config.toml
n_layer = 11
d_model = 320
n_head = 5
n_kv_head = 5
head_dim = 64
d_mlp = 832
vocab_size = 8192
activation = "geglu"
norm = "rmsnorm"
norm_place = "peri"
norm_eps = 1e-06
positions = "rope"
rope_base = 9500.0
rope_fraction = 1.0
qk_norm = false
attn_scale = 0.125
bias = "none"
tie_embeddings = true
parallel_block = false
extras = ["capped logits"]
init = "uniform"
init_std_qkv = 0.028
init_std_o = 0.00597
init_std_up = 0.028
init_std_down = 0.00371
optimizer = "muon"
lr = 0.0122
lr_mult_down = 3.0
beta1 = 0.95
lr_head = 0.0114
grad_clip = 1.0
warmup_steps = 200
schedule = "wsd"
decay_fraction = 0.72
decay_shape = "pow"
final_lr_fraction = 0.0
batch_tokens = 65536
seq_len = 256
doc_mask = true
train_tokens = 315300000
steps = 4812
dataset = "wikipedia_en"
MLP neurons of a small language model. Each row is named by its layer, matrix (gate and up: input weights; down: output weights) and neuron, and shows model dimensions 144-271. Each number is 500 + 25 x the weight over its row's rms, rounded and kept within 0 to 999. Numbers have three digits each. A neuron's up and down rows have the sign that makes its largest values positive.
After each neuron's rows, "fires on" lists the tokens most often at its 100 highest values on Wikipedia text that the model never trained on. A number after a token or word is its count.

L2.gate220:530489424476509511471505445497513458492506508546508479520495524492508475537467522507490523492501534477497540542540497466472508506509539497518491455507504508522419442500490497481523507517491533532508516426500523488490511482521497480525460508497518504501484518472481463485464488509518474460510479510506482506457476479514524511471489520489490497492506471508496488495496535456493451508500
L2.up220:496529460475503475546417480475464488504538495495505429513518487513529494467518499467525491496500532497483513493503489512532504479534541515517506517493533508501513553480519507493491487559466493523544476486515484498495514512506530498529480478491491479474483488522484504498508500454568494503536464457507481542493547502460514479475533510506494463512495488512502535483486523455520467480488
L2.down220:513455513530488537465531490529504460472427526513514530559500524543520505500460511487482474484491521533521518466482508487464472520457448509511494502527458499505492494537499515554497520475519532467477510531464508475499507515529466474482502503484474541485493486518483471503472499541452461559496499489487548503495471538530481497516483481486501521513509486476515488517562524507496498520506
fires on: "," 84, " mechan" 4

L3.gate400:488508482523503495497492532526520497481517479517504537459510517492487519467515504522464483497453518450514500529503516490531531537517495499513493507471501525513486494513514536474531514520525489507498531446510504509536514492482469533499513510523495491567453506465515467488542482510492524482457527566540531506531513508538508457470524505444508493493482540457504437489486523465499497485456
L3.up400:524511484498494507535526477482495532533475500499517578496467488516508502528528490460506475501462447499517474447430496493504453445499507517501515502466516515492487527509470485513507530494514493508459528503517504513492482482488470573490488491498463501474507521517501508497512498505498510508500485530549514481507511530495473476509462498511488474500479529510559484481485506537517523468518
L3.down400:468446509540471462510485484526546515487472469558507450541477542478515499494492508562510455493511519490537501528526516500486509503508474512514476472450512528472501470543507502505500525507491476510457514497505560505509489488428490568528484518509487505495552500520471498499489533507489481459472577528468520522498478519475504499494473480488513516499503494461473496506510512513491504524515
fires on: " is" 28, " It" 12, " a" 10, "The" 8, " was" 7, " which" 4

L2.gate754:512497495483507517483516510510495500522496541484511540486511507487478506531510545508496521496496503460515517524492518520433489536489463465517502486508470494521502528497510508492522541511476512481460497500489506521508470504517499485474507485512514463463492487442546496482530500423469422495478519496460514531529524505498470479500508540499493540510527531487492477498466525519511496460484
L2.up754:499507495484509485470520512489476516490522496519498537519470506499495496538486482522512531490507510466526510523489506517442519492503478507509525496514510524507528544485511547495537472539472534472480535452497498577494488477529472482493501529499505462501526493449517503530488504486454432504462498478493495531528507539480485475463487546516490494472448533517487523512506522515497500502487
L2.down754:506494522500519494506492504467514487478461474502545476509504468523529490484532477487510476502503490523480496530467493494567542492476541540489457521472496492511477452489506498519497463476506476527541505576506500486499497503489520520490525461497448565497488511539515510488490477555542583503529505503528467509451516469483494516539522499494491496524515474515492452473520515470521510519513
fires on: " –" 22, "ai" 12, "2" 7, "3" 5, "ens" 5

L8.gate739:440496515537467516544517488513518514507538526460492486538525487463497509519459541517502461520530506484532526503483510550477530553457491479489491483536532515508518485487511494505442525485481437516499518518455532484521498490489486514511508481526520500535518516459551494487496505491504517478489492480520491462493522488470524481512498466545481497508467512484492521489547500494502451494541
L8.up739:506468513528550521513484495513458502468519522503459497447501509513459511511510516475448496480520532547506465540502487444499537494479478501489523496461527496485510512526536506514462503507516506482542502496524491544477481474476509520492494510489496482500513519493546484492498487522476515480470518521500469450479452527517503552489485509515462481457502525477500499535488513500503538459520
L8.down739:475543498508475480467514494519509516499495511466507476556495455504486492503438522533525502498478468505524506479478537520487530521503515490528511469530517512481468491513511498537496505515531535505474482512479500471514493438504491455497507501516495512527466492463507514527511491497521492502489536487525494514476516503412506509529483488539536528483536481526514460530526453541503475514523
fires on: " " 49, "20" 18

L2.gate87:506481456528503505506517490495536471476532495523498504486506505534513486482488486502458510531514498520520507537550543527445542513526453481497511495474438517520511479491520472504464517464503495488495533517487486497521536494487515496477561496483499497470472488524493499514528548439477543514468510488505499503515566491501460538474478490520506501512525521512478490502490519524500510458473
L2.up87:503467483470490519510491524507449499474542484461497496531496513485453497513501492456485554481567486514494526469509533491505515515523504523544513473535506510485527522533503530503497544507496526509509503537491524522548514501489487478522524501504530501502483547493450509446481513489500457531510501518503544466511534450522483510451509485515508517514502443506526537520468495471537533468439
L2.down87:480492512523517540504495478492514516519488513493508494466471480505526548474488477506507451470499526511467481486483481519442479470501489489448501526485508501523465462465493476530542470509465463476476500493527475496478490512493531518498498531510488529531524473520503510569498482497521514480509487489473458526483468579452513525521505491471446479503480541504486496476501512485476485549531
fires on: "-" 39, " " 22, "T" 4

L2.gate289:453470488489494531511520551514507492454482517495509497532486462472435482510497502492497514477500484507498473464533524524531544499511538504530513499492473469539523486506507494521509475526475498505456521489525503559499507508508446500477480514469496462508475484485481535523501491550531492484526505497509525485517551503487507463534515506520470472505515498513465485485514452508492483512468
L2.up289:445482521489504502484495494500497471483480533459487522482471494515471484498495498512494510493516467501454479511501489458484521479454479494514509497523544509469482465510490510512525494480554444522538537510491519505475486421494527519534510492490484515518457522487487465472464478505473519515534490523529513494485462474516509518486460528493489484476497503512501512488532518498488533532541
L2.down289:482494505466486526519486488478519562533474514502459455513526464492443470520466470494535520504530522501509496475493518548488458535528486488446485473510468491536469515520479456511504482495454482487493461513483501499492465463507497459516458470473520489509478489545495511526535522487481495509494493451498472463518502499473519460459491493523493506449525500482479497519487479477517502493480
fires on: " " 77, "ed" 11, " over" 5

L3.gate295:463453485508485500512486504479529508488475456484501535525497470474483533471506505475464515458474500516494490548502515494499500512527518517468497456498495549485502507516457537459497533537532481478498530473514472491525497466509525492493467490453500519471519508497465493447527535490495497450467530510511530484504500488570514525514519470510475470509471494448521473467522536549499487507501
L3.up295:499503478507524548479511466531540501512513487489517502511483523533491545538500505472509513523460497532456467493466507477516488500537480498495490511479509491500496486516529488479498523490420468513523521518467512549478504488482524507517516490476471499507479552485553470535452480497515487512503487458481455494543472495499504562534512488500485511501485495510528479500509495502537543534437
L3.down295:461524489524462481524542495499557475484551483513464485478459465507508450509507504547500500503488517494518511533507509491474491501499500506497491477500486485452503507478527507531478499531491486471467544513522515514489485489478473510540483521530484481514486494463436546470522499496509499460499534509506535498497498497541468493516487517491487444519527549506498563530531468514475470492518
fires on: " is" 35, " a" 14, " was" 10, " •" 6, "=" 6

L5.gate494:493508492466482550542519510493495512453559450498537467496507462505511454506474520526496499500508463489537459541508489534533484498537494481499493454501494525503537471537531535517496443486496502502468500464532536542472465557505494508530473514507523529474494517496510471541506533473479488489527517530512477493491520524496495471539477460486525514492521501453501539513479465512551498477479
L5.up494:500512499437497505524519506512497507484512476474493529499503510487522495534521515490487536475483477509529489485465519524422521531488486491498484515479509468474486491536476504498480507494516545499505486455516466465532466528487523499563485495505532496483436481470506499490451540503507473499524512497495460517465502516522518545530481532472512490521507525490515514582478498489470515522477
L5.down494:476514496526480532514484477529536497507531520506544455470479521503484517507458497522506447524468474557487498538518504510524531510523507510468499463507500518545568524562522493495507472434492527477491534551497566527473537497523503504526467489509467463521547503523533524519484476489493516501516541493510499496517485482467497471493535467536513493472491514516482476517506481495560501500478
fires on: " of" 22, "," 19, " and" 18, "]" 4, " or" 4, " \"" 4

L5.gate446:442486491476509486501533510531504500530561548454503516517554501471482547516521469494492473512479455477487507510487483509511510483517492528497483471540557516479508474496510482527488478526533470494476502458572504506494466505536464517508495498545520451461502506522489503504527469515514543493529499504505521509445476488465487511536513462506571540516543518479490483511535461525498461492479
L5.up446:461503464462535512530456484514474504485447490485488533501516479501452525534527483509503478508439487478543508521476481470518496513497505486482510487502525537484509466541495473518500523513520526515463450488514510513460492472544503497471493507507508461460472504495488461525493480457481505495543525499530517483541509533481496505530521491527475521486487452522491501536487494469516483483496
L5.down446:530465559514520503502502509495489486515507529523506476482478500512493490476435528471530471479541515476530501468481552540517476506497526497523520477480473458505515496530524505452500465524461473510546529509458523543510509497485493536485508513490487482474501518480521499509486485484510488475464500480534499512466489500528508503451465510449475525513488523507519492447489473523491490512498
fires on: " that" 47, " which" 10, " changes" 5, "ov" 5, " of" 4

L2.gate217:484526537526488557475520490474551480505510474482511471480527512515511498463551469493474493470499545535511517528524493548480528565483504523487465489493574523480453489496480483524486468496495530455472501519481482502475504457490511535500473502511514547482530471482482504522510521490503527451546487495564477505509474521510474529480498468506542460495531484562480514464517453527522481520547
L2.up217:487536518496478510497507499525538510501527470493560479507501464521534466510499461504523496522495490507503488483472478480470493527498499525505456519507542481532530475481497475524516528466498537517468475536512561512503473476488496544479525478496487509534473501467501497490515572518502505490520507498480516524477539475464464470457512488481524524526506516511520487522523501511531550494534
L2.down217:500499475540519470518451479483506498470518530530453515493451486507472533509487511525502507518480530478470489487557538493543513450491480518478548508508472500476518528530500522466519482515450464506527489448489479462491500510518530460484506496543475473491515472530461505527476471511468467500497495489498497493491525467559497473517512520516506493494478492500463499478488487433469458508452
fires on: "'s" 22, " since" 13, "ed" 13, "0" 6, "B" 5

L5.gate761:505512506441505515502489508497501478499521502482532512531477494473478493532543474465493504529491503508505554505460464512512479518491536511495510497530546450465493474545438477508522504513493542536494476476520499458445474507519466520505497522513508506483504526541474523549468512512461508505503516482521493519513483525455508556481473523490513523525467533503508499470505427506463492499503
L5.up761:496501445470489487512459463460493485522477495489522521493446480506502484515510470527487468491512483490514537496481494502542469489475492541461497499534539502496508486534583492506483489444504508489464484480478478480458473491570501503501484478459514495474451498490486472492535496493508501501431518488505474467511507513507503515519471515486536549501519500511531489489501484486519488523512
L5.down761:515449478483536545533482523531471477474526485537486455525471556490517515471508515499543513448509485508487502478505523528529454493471530486488528520472485508485474479539496482467502505503488503498487545500514516502472504518473506466494510524463557438496526469536494482478520508447509503528547510552497462533505496519496498558474498513501487514506521544497489508476474464538492525515467
fires on: " which" 23, " that" 23, " they" 12, " he" 11, " it" 9, " we" 7

L3.gate1:530491459500499500505458478486467478470458520530497506524486548514497527485479505523497513499456519507471522553538506477507539512454529497503513467496471509525492483490488490488514509500507479514533488533495470461512487497499482515444529537531498489533516499467477522509544452494491488509478515550545482491520475450520504535492479472474484443504467458513556481474494476504493499536471
L3.up1:486503467514496512550467494493516505479474557483500528498519527494475512474511492524482510483467537523488535523506535523490536491454484451514494486521509489518500491504469497478491481480507466502526486494486477521498509533509514493468499504506506483508511512495496509474498463493500481529457478547555516534474465460537484512475473517464494464506455479517546513505480480464463482519497
L3.down1:490534500477522468501541467512511493511543525512485552475466483469477476504522477525556487547522480510513533438473483542482460483535531467503454493514472543463473499504489494526492486495444473485443461516513483522500499488501515501495498472513496481486504520537523503526477512538506484499478443451506498502462507514491498478506508517530515506466486503455479563521488525472552498499507
fires on: "19" 98

L3.gate536:542498506521452509496546465482515477507530487489489523513449496530425484538490493457479479513482475472462525500490466490478481542512536533470545511485517476533480519566510525489497501515482510534509546505460524477490502482495472513496491497523489543513465489503507516502504506509525474514502521477518517540518502517484503526547477482534518511495516477488494529485552537464520502487477
L3.up536:519483497527497531521538476488495495470476505507454504531471573500492506522521521495514484502515515492482487496515483486494514498498523517479463504506498527509475534526545535482507522494518484482478514486462568521514516477513475487466479547519499450525494470510502516525493513525490497459542539458466551521461492489533501503499466530498491519567493483519495494491475509439502524469524
L3.down536:481483502498527552523483487459530465534470465525480527503478525502506548501517473496463487519482525503522528510515540532520469535517441491499502455482472510455532484501486510489504530512521517477491502531488509477544472496501514458474497473482506540493536520502510445520469489529489458506482511490512518504499549452502522453492494459498486535519495468481512481509500483505485485520484
fires on: "," 100

L2.gate104:497528541539496568518484475517520474495491472507484486529491492469458495503493477468480507510497545484491526485507534522481497534486498505500515469521498503501506486512496473486493481518467499548544460532499497497460491524483458480479543529519501495513511531536513502496542545486531491483482483498507491510546510448505538506562499508503532453529453497504453483479494490465498426501512
L2.up104:539497469487512489495498541513490446495555493479506519523458483526502483518499506502475505482478520512476526486496498496494487490484514535490500533505486504509485520486487484515472544476496520487475485519463503434489448492484467529482498527554525514495523509517491499458495498539499493508482506520501514488478511525503422477529535519484493514511482475534470498505503462478521484497551
L2.down104:478504504501458522524517442550529521508460511519512456500525519525509534492470486491499477515539516503515498500511501504499503562505508451468503446529510514494488482514500481503517464496522508512512511514512494536486505484472507458506506503455475505494468506505502504520551507513485474472531521508516513520530491460519552508521508486489488494537480503500548473505503528537515480484470
fires on: "G" 36, "F" 29, " sh" 20, "-g" 8, "-G" 4

L3.gate63:528507489542523551560515492514522500478496512491554483511508516500512438464511515501522465517463494543479486517532499525483541478519520539546491501513519518491522514475473493492534545478483518487501507469510517484510518484479491504497474484527492514484449474495493530510523509497436454529468517521446464519491515481509523520469514499469452488543479472493500489499517492531475525496487
L3.up63:505489495428532508518500495478465491508526498495512490463479512493514518499487482494516491478500483524490511513476513532541528511501464475480471492500538480478476510512491548459486542519508501512465528518503513511485506436488472528496515497443485494485540544513524472479529482514471501480468478517511513508488507522492491485508481537515507541536511474514548528510495512510537467542439
L3.down63:520459519533513502569532475526528526467500500524481481521541513498507488484521494519513501545514505468539498492521454469541475465488533506503489500459490517486537519536481494556492464480495494482501477459500489503510505502501530535527529488510495514494500466446450541500492471464498461493524525510532490484541496498517536495477529491480497486521474517483478516480522485513463490527524
fires on: " also" 26, " was" 22, " is" 20, " been" 4, " again" 4

L8.gate443:539521514464538509502485476506469460512520487478494478522451491462510502524509524551438480473495516449497467519502492509494483520488504522504487491496474516509515523500473516509545521498527499521466496519530490475479483524480494499506519511555538443537492497492505492525476531466494512485484514548499473535510498481500480471504482470520520524449445479529551511484459502465480459523496
L8.up443:542535488492505516506482532449493485484506478492510496505486509523493502509487445515484537480518461510527523523504509529489495483507475539479472505492463480503492525539506493492478516494477500491482486487466519449450524555497477460569514495537510486482523507481542436490506458469478578478490481546512491497482524508501480501482510478505503498479468512493488561528490501492494530495527
L8.down443:453502509474482542478527493495506476456500489511465502486528595560538504498508513500494484529472474477490439503532494484486519476506541501516522467452450500512551506548517422505511504493523454461525512513511496524498502498520504519493495509522484484528536474517506475506507505498496460458511522488483533488498497473515489502493494503472531550482526527504490522490502520473483492504494
fires on: " and" 57, " or" 6, " later" 5

L8.gate274:525467535533467514521480524449509498495529526508533525476493472431488515543495494553484492481527479500507472491520482506521498568495535519512493475538484468516508531526490486513501507497474466533493486500493472502492494472565478539501470485503498464482522476479480503508559532516487474493511477480490488482539480504504555482503499487442485482535501464479464464542475525519562500499516
L8.up274:518513476472550481509516447473481505488491450491503493467484511450536517499561497471425475510544507471499453460502494524479544502507518521519454479500501498517498511489532471501491497506505507475505494512500534487494466499533525503474447513519533458475504498525534544481475522513475459452464463460548495518491494505510484539509485543496528488540518509490496495530518546481518505507490
L8.down274:495496481513475496529517514501494509489540479508475519450472445479489524541485522484504493568499461472453475481438507480544476460477491538530496498502481530496487536473518536490495524509535484526525482518489516514495514482474515475541510466479475524489543500453476500483490507528525486499511502539484522518511483498503545451476478499504469490456507521493492530492537463527547476487477
fires on: " May" 32, " June" 11, " Sep" 8, " October" 7, " July" 6

L3.gate454:500455505521487500457472486476522483495538481523470527551512502546482543519530525517474550555470517460507477461541501470504506524523499498466517428481492508471534505500541495559524511513540491498551500511531525514519499531510512494479491474482470454496495505513486496537466534515462495485467506483544520497542562533492517513508504526513509468510484468497536472504511478537500478488543
L3.up454:511530500467474541522514521529475486502510490469512506501466481429469523529529519482500509501509461465470500499482484505474495513529519518512535533498479488538463531529488479481542520519509533467505520550464477487510457520524483475539503517498481492477496518538471497521497497505556468486522496467530499515499492507482484541487496476525503504481439516484486519551501529491532461469497
L3.down454:464535487511536479448543516492518528478504531504496548484510497542510496484474498495519466493512523511538519506488481533442529518491508465503509485530518482448534493534498524515467532488521496502486526510540505496552490485553518489453460471488527557564497496466524497513516509508454483504512540471511503464464491484516523467488500535501495514531522473497549472499519475482492508564513
fires on: "," 54, " " 39

L3.gate229:469486469511508568456487550499482501498451488508520530501518529513455470467505517482480474500499495497503476526541487473517486492551519466531528483509483492524524496486498483505496538479496505496502489493513516495518514483463501524502537464509525485497507498523491469499514449504464516473471475510481468478502484484441522465532509520541499532504498439470514492477472495547502500499471
L3.up229:443514418497471524500489514496500534507469460511488504484497489498484525539514467453528515518511474495467497523518483489497530497535514472553522458483479488492529471483490509537484513470460497490464480491490504519518502494511496498504462489493501462505498459487521523482529490472461480509484485524447515510468556487454510468499487504476524487478498481450501494464494497563525538492464
L3.down229:473503527483513493474504527536529501521521551463515479460501484541511459464544496543511475523491491510486514520490483474482463511504502523477516513527524462445480481496497521498486462511476478501529513540539471514489457502531514482520505519509472499462467515492501539469516528524525531501534504488519491526481446515550492519494490525497486458495529498531504504485509525453495447506546
fires on: " |\n" 55, " |" 15, "pl" 7

L2.gate310:489462488500472508526514521527512489541483504532436484522500491494563471508508533459514483500496510469534530508489461497518466471494455461490512475498495501494495490491479500452453508483487473453514507504508509474462493491489493525526536465506505519485497515533472511460488486538509470543526470534514504471499510466490532498527504535528504447513492423493468451473526515469508463463507
L2.up310:488472513489503502486504510498537463549491526446465522478486553507491530487507502493517515517536504478509496519538512504497515475473509550516525486518470505540506538523539531498528500487496522521538495515492508492511484428514499508524497493502485499506500515497463538511532459474473523471503472492470466466505505490495504450482483504494507524505496529516522501530468457501466530515463
L2.down310:530515461500512494507486470516510491532468501524496506498544508515530505471496478518518469511488518499570521473479499474505481472545500468492475461506463485502479486481476488498513538524541450475517530522472515501466495543497494508490496513482483535469475521512540516524499562495479470482489538477514516504500529501473476498534523494511516505547496456520494455467460496472522500481471
fires on: " f" 72, "F" 11, " re" 4

L5.gate537:514522492495456504471537435508498485497520480458458514483472519514501472479483506525526505512536502529495472545499530501503488445433463498481494498496517519449474488455502502480522486522466525516518554473536504532446481489505492458494462493504500448464519490489532480490482445465503503488533477508544486546499507472517541523483482512506510471521510536553528478524506457507504511517462
L5.up537:501493533507533477475503486474469492500527513493478517467529516540501513486513488543538522519502538519493501522517534475495471500521511492484479462512507520475487517500500495492516504494488492482485560496522529467513467503500478502501525498504496479497521457497482502549492466491536519524524490435538460505492557463463483495505529500459493480532520475518539488499461537532475486501528
L5.down537:489528507460525524478517506519523452562503513473561459520533532517497519517475537458494507503487464500481456490509502483499508522515528464484509506515542500512518509461549490467498473502498452470494481517511512505505518478479516509496456538516499439487511533513488486529498500534509507490493523509452478474506452549460560551487491495531506485476542471494501516492525490474481503490499
fires on: " at" 16, " At" 10, " from" 9, " CA" 6, "At" 5, " Lin" 4

L2.gate107:515448486539491493487461498513515515478472500508534484524523496509475541537510498515492493515530517501491490500483477482503479471483516478489520521482492532541518506544466546441503491509476511528490515494499520512522494536470457521527521526496493518462483412510466499541527478522474503536511513474470551490461511552507470507484457513484517520535483501490498531468501505515465544488444
L2.up107:459480545520466534501495489504480492473515500502497483475514534474527486500539526494510501497500480486516463498502529508525537527449441464480499480445496515557464522559469550457450479515434532523463466526508508534516515508501522516506477470476501473468482493480459475501522479557494485518466530483516514503474479503522491477505490514487509515534444529506493496516500486504532495520500
L2.down107:494550489489520491503521499503493501519499531483452521512472488489525486466463502528506526482460475492501520511523534487481517496538503502497469498567498493462490495464553452527540487505502493462486502486503527459472482480505533474462462500491535490514521543476523491478463510497487505488494499482542465487526477488492546504497515480535494497464563502501526515546500479502499520490524
fires on: " W" 35, " S" 18, " B" 12, " T" 9, " F" 6, " " 6

L5.gate396:532537535515488497499480501569465484516500467498489483464507492505505550519471537485511462515497518485501485519526471497525474507552512499511552532467540501484484510510501521453506522512485475524503501481450524503495537532505497515531487474504525538511492466524544505522500476459521454512499485501506518458435475457479516485495515533481481500448528501512493518500465508482473496485499
L5.up396:517490493516537524464484521556577481467541471477499525477503527520452470532462484465509504488484512470481498527493481521492499517482516541508517511522477490517485499463502477495487522530459517455482528527522499478516504528475552514471469525487500475503481524505488507491487468470523524479535496493471478487476510470522525493525492510482530539486523481460497532524491477491491464463502
L5.down396:478495532569433507523507492482473456531517527516465505529506492472510509502537513530490490484523493514537506488527515492473492465467493494499463490513505514482520503485512498490485489510523506469520492475504501547519489525500519489522465507512419461456532507499445477526480522458482478508514537540489507478519507529459516462463534534505503517504466478537549470502496482484518480551536
fires on: "y" 18, "ian" 14, "al" 9, "antic" 5, "ish" 5, "ished" 4

L5.gate54:506510507464501489504464501508475446551487497503507427509487511499490506493497501512483458486499509497510528479507517513484484517446484495551519492493537527493539559481495480482508463503519498508487491498467480498540470483559558509490480455504438530455445523508547471460468475522473507485530501546517499506499496500499492468472485490472517524479505517511514525507473468519507532556506
L5.up54:495502490521507520475475496512519508545500493467478502544460458493495522518545532507544442508519546495491469494531501521527476497521513501519518488503541498525516472520502480482535461507500502528452470493508470497492511492538516507526573493511477488513460531530498479512545521518530460544479534551511487487532527551498468472436520490490483493483506500489505502454497463483527483491492
L5.down54:497478503516495522474538506532509528501496492518547571477531496473502504526471517553540539496511471491445496516498509475576482477499498445524497510491463463496468489509519521520501522478513512447527521506506496528475536479477489503490520526506507519531502505518451517512479542479520513531481508495511461505530479491515480509504499513493506514514529500453479508463470484503436462497502
fires on: " che" 20, "um" 16, " Che" 14, "che" 14, "he" 6, " CA" 4

L2.gate292:503486491466509524550460510504513476513500439489536508475493494529523502528529456556465531541445485502510467540500518507489486496526523518550534486520471481505484472525510531533521527506518503533445497469502482524475523497516534463472504473508505458496501494535528486459522483535499491439467524502520477499499528516437494449488488522498494532494510517496552496530524476507511498503481
L2.up292:523505414492487509551481455544480494524501482466493512504494506522498489466493481498494542484466522479459508559563542525493527498525535523572511493529453499524472499501542517497477492499527495537494541494508539537458485525484482498482478504456541507478525490529488512489521498496493443492488512514457480472464513484488470500534508473513511512533487516499498493506464526476546508477493
L2.down292:481528541536485540479512522508490522487476530491494510479489503467490503493509538493501494501521479484510514470451456483496502461485493457488489480491546548487540488480467484519523441500478490478542478477519455491503505469489521527500510508512453499499476515486462511538493519513492490540520480489488506510543471519547555504462488531529503476495503500454521507537507513468456457522531
fires on: " " 88, " |" 5

L5.gate341:490539500496506560504501466501502453527537498509514489527494510476462493534501518526466548426526560489502475473469506461513477501497488480522507479491530503483523505531519516548473496489456488502462467492487475492491560469504460482480504512511484505463508471520489490483493520502501515494494487457469516541478474531502472458527476541526532433453476512516488529503481506514485538464470
L5.up341:541485481536534523519507470549473535543498478496499538460421459505509506465512461489484470566485519502524442561507490485468485455512522498508540452497453489491492473487506507511473516523496511512515499474499499554475486495489511501480499521492496508517526488513531485470494501504535501513530469494530477489491496495490500508520521479519565500480513471500494505530506461481512507472499
L5.down341:466476488495491493483500575486503453462524529500504505505543492510476509533446519491478481513481484481524546437499555482546523509556469496530497505441533506508504508495525506506527508473501486445501506502494517499496464454464505496527456469513475500506506483514479527546511492532475503505442483483499494536544499470565506531460444512504458529485466525505501516490526505476513471526542
fires on: "–" 61, " " 11, "_{" 8, "22" 5, "20" 4, "X" 4

L8.gate593:516488526511505482500512514473508457483506492459474533470486538524485493479491499527480485487562513517478558505491490504485496553553505556489522529486477516476518493503538545499494549512486472485485547511463492456507551471488480484487519495483480497485510491493516513504524546533485489485512526501547481497534486452513576501498474502463503519512522506509532486455475525509513476498503
L8.up593:503507500507472490469469488525505541503469487505499496520488507474498558462519528500498459503478515499509533530521514520518500511477498494530493489508521523513465514528509515486443513529498536490538506501516473507445445537494506476494516479542480517486507477530502530539467505494494478480493487474551539509486486490496461496515475501497502496520506496467521533523478458504493458531551
L8.down593:522486480468499542488485493509490520485521504499485483482472470477481490455488476532467507537484515513488472496478484474451511490517507459473472507472438485523482486531475476513491526487529514499542488467504495484496465503482537458531489502491487492504501532542522477509491508508506506497448414445525501478452479490518539520506467489463510496476481517515506488481498498493491469497519
fires on: "19" 42, "," 34, "18" 10, "17" 4, "." 4

L2.gate767:453534508496479496467452533507472493523507507496472476506464507536546508509519475471475471524487503453473494497529506539530534489484447530544511486515488474494468497505504485463467458456486488518510516471538480454460531528517516519521505523519510505483485512521468556505475476490517510518544461530506546538505505479495532500517480518533562529469543532548506481520503510486470469508458
L2.up767:491506495492463480498447490489507482508528497473486463531479497503549525512539472454499494534467514452454530494532500515536523468439486508519550497486519493507487479531500465474461494479477474523486488463563488455473510487523512494531516528547493503463471512497493536506498501491531513508525460515499499514500506535500502509475498508532554512499521548552527496533504500471486450499471
L2.down767:547494466493538516534501492523544525505478483511493533502533466493482470502511482542530549460513478509496526538450509484452464524494485457476515490465492487483502502521503489519529542522546521457526528559462539600514476483493521460484521483491485524512490503495516470519511524541490476525430522490519489468478507517515494479448491521495444481507463475454479548455514514508509547485542
fires on: "he" 17, "che" 9, "ina" 8, "ato" 7, "onia" 6, "6" 5

L8.gate39:480517490526535479497510538501522472499485491553528458512510519532502503511475485483505495474472509493492455527470543495508449518551507525523516514505514579466472483484516518503505513502492493545483535487507529487469438536482518506514484525477505488516512538504487537525513510503496485507518539485521470499451503488504496524474501492468496488513506563533509500491482511477507493484474
L8.up39:507481497437498495494472523483494522543474490528453496528504491480498497503486534503449482492464527530511446499495475511512508527520498501547482514464522501493494500533504476502488516492477445469457532452508507515501478521483489475514488481528480491480507470518485496496499499490496485460511482501494474452542476471499487543468483502491507508508528529514495515509482508466462506500527
L8.down39:513473557459490475512470471479508484536498537500540509487553575510544524548480488506504480515536518524499505504516482505487503507525547514504508530470513498504498482493501502435495473494451487510534460533495514479505512500479512475498510543490546466523487533493504504526454546505519526492455504492479485502477489533515463480490476473518521516492497499524509484512492478472518508522477
fires on: " On" 25, "On" 16, " At" 12, " at" 9, "At" 9

L8.gate735:504480508498532550472534483510486500528502477484494444490520535478473511489459471504526507512537501511493441490534558469439526464506488519487532508481490561523489452510536540495464485529519492540497495515508510477505516556509487478479475518508516465461509502472499566523454491505519482517547510481504501482527492535493478508485465529524521509554490532509509581503528501498520519502489
L8.up735:528526469516478521499508484427496445533469545469504429424523520441472504529452470553490495493538496478498468506475510501506523521442471498489467535474525486449478512521477460488477477489487449461495472470514530463525535513479530476548495483479481494531525484490486500517508462526528478511514518464540519491540476493508517530501454482530483492505531475509476498500483532448508504521491
L8.down735:515506547504537529497482501510519453535475488494487546518480542485483497514485495484528482470506473460479490515490490475486482437471547521514478532519469512531517435469498554521496503521506497489477474517480508474505423510475477514502476497503522433479503486492524511509529486498497512546520508512501506477508490505525466485526490489480472496522455508491499536522554453489539518510513
fires on: " W" 49, "26" 6, "0" 6, "46" 4, "94" 4

L3.gate200:514485510495511524539511451544526493479506489510499522476489494529538496481497492495490476507516443434507490494484499514504538495501523482492495491463457506512483464493498514487509484523505474494542506477510477554519492509558531523465508495437474490496519546517487521524505498498474545511480453488479515489532511496461534503475470479483567496516487543464487519506480487510486531492505
L3.up200:522512477481518500499509511500510466495456488477473540504498498487512476470507490539445469480473479517537480533546533505488476443493532471531550522513523508528488484510475524509504517550543500496445510496489488518532501478472472489491503475499481449447523521503495511452524476463488531506499486490462491476491519487503500545531532523513501507511477532483473504484512488500480560488491
L3.down200:504504488507459517513517516503451523537509539530533488500450498439494555496484502479508543515531516505442498502481482450505469540475498527487442489537495522499510497441549443500497516469500530485510471469489491483505490489498499495484488513507511547499497489483508496487488540513498462495524483517549512496503466469533494510469506507513483513494518510483522531530511500494485502537447
fires on: " " 47, " P" 14, " C" 14, " H" 8, " M" 6

L5.gate134:484526469512550524495530490518513516511536565482466469516512504467502507501527526479510470529480508457480499496466545517531535459485478499515452460488513476469460479485491485543523535472513492485488468474494521529486492537492531511479449485495519495486490512537523525480527556495514485507492496528517532532490498469492499502476490548497494490505550492524495507448500511513469502472574
L5.up134:506526461527468499544519520516503492497507497459454548494475491526517511519497513515512472479504545489524535484491517522503459498496471534502478487525513484468490519532459493505479467491487477481529537490498522500547527515464533460475443506471502488462477504483484480513461511511504515491488534486506511509515503545473498503478455545495462479536483496474466503453548490520501511447519
L5.down134:490478532474547484473471492513506472484555511483556475501479473460494483512527523523495572524535505502489463533510499503530522540481483437485535507476465509505493476501498512493505525538497529468462473524480486509485444505544460551482541492500539506497524532540525513449532491514523482498491478526482534508486514467528474502501478486514501487505521489497500495464519481456461475526507
fires on: "15" 14, "5" 11, "4" 10, "30" 9, "8" 6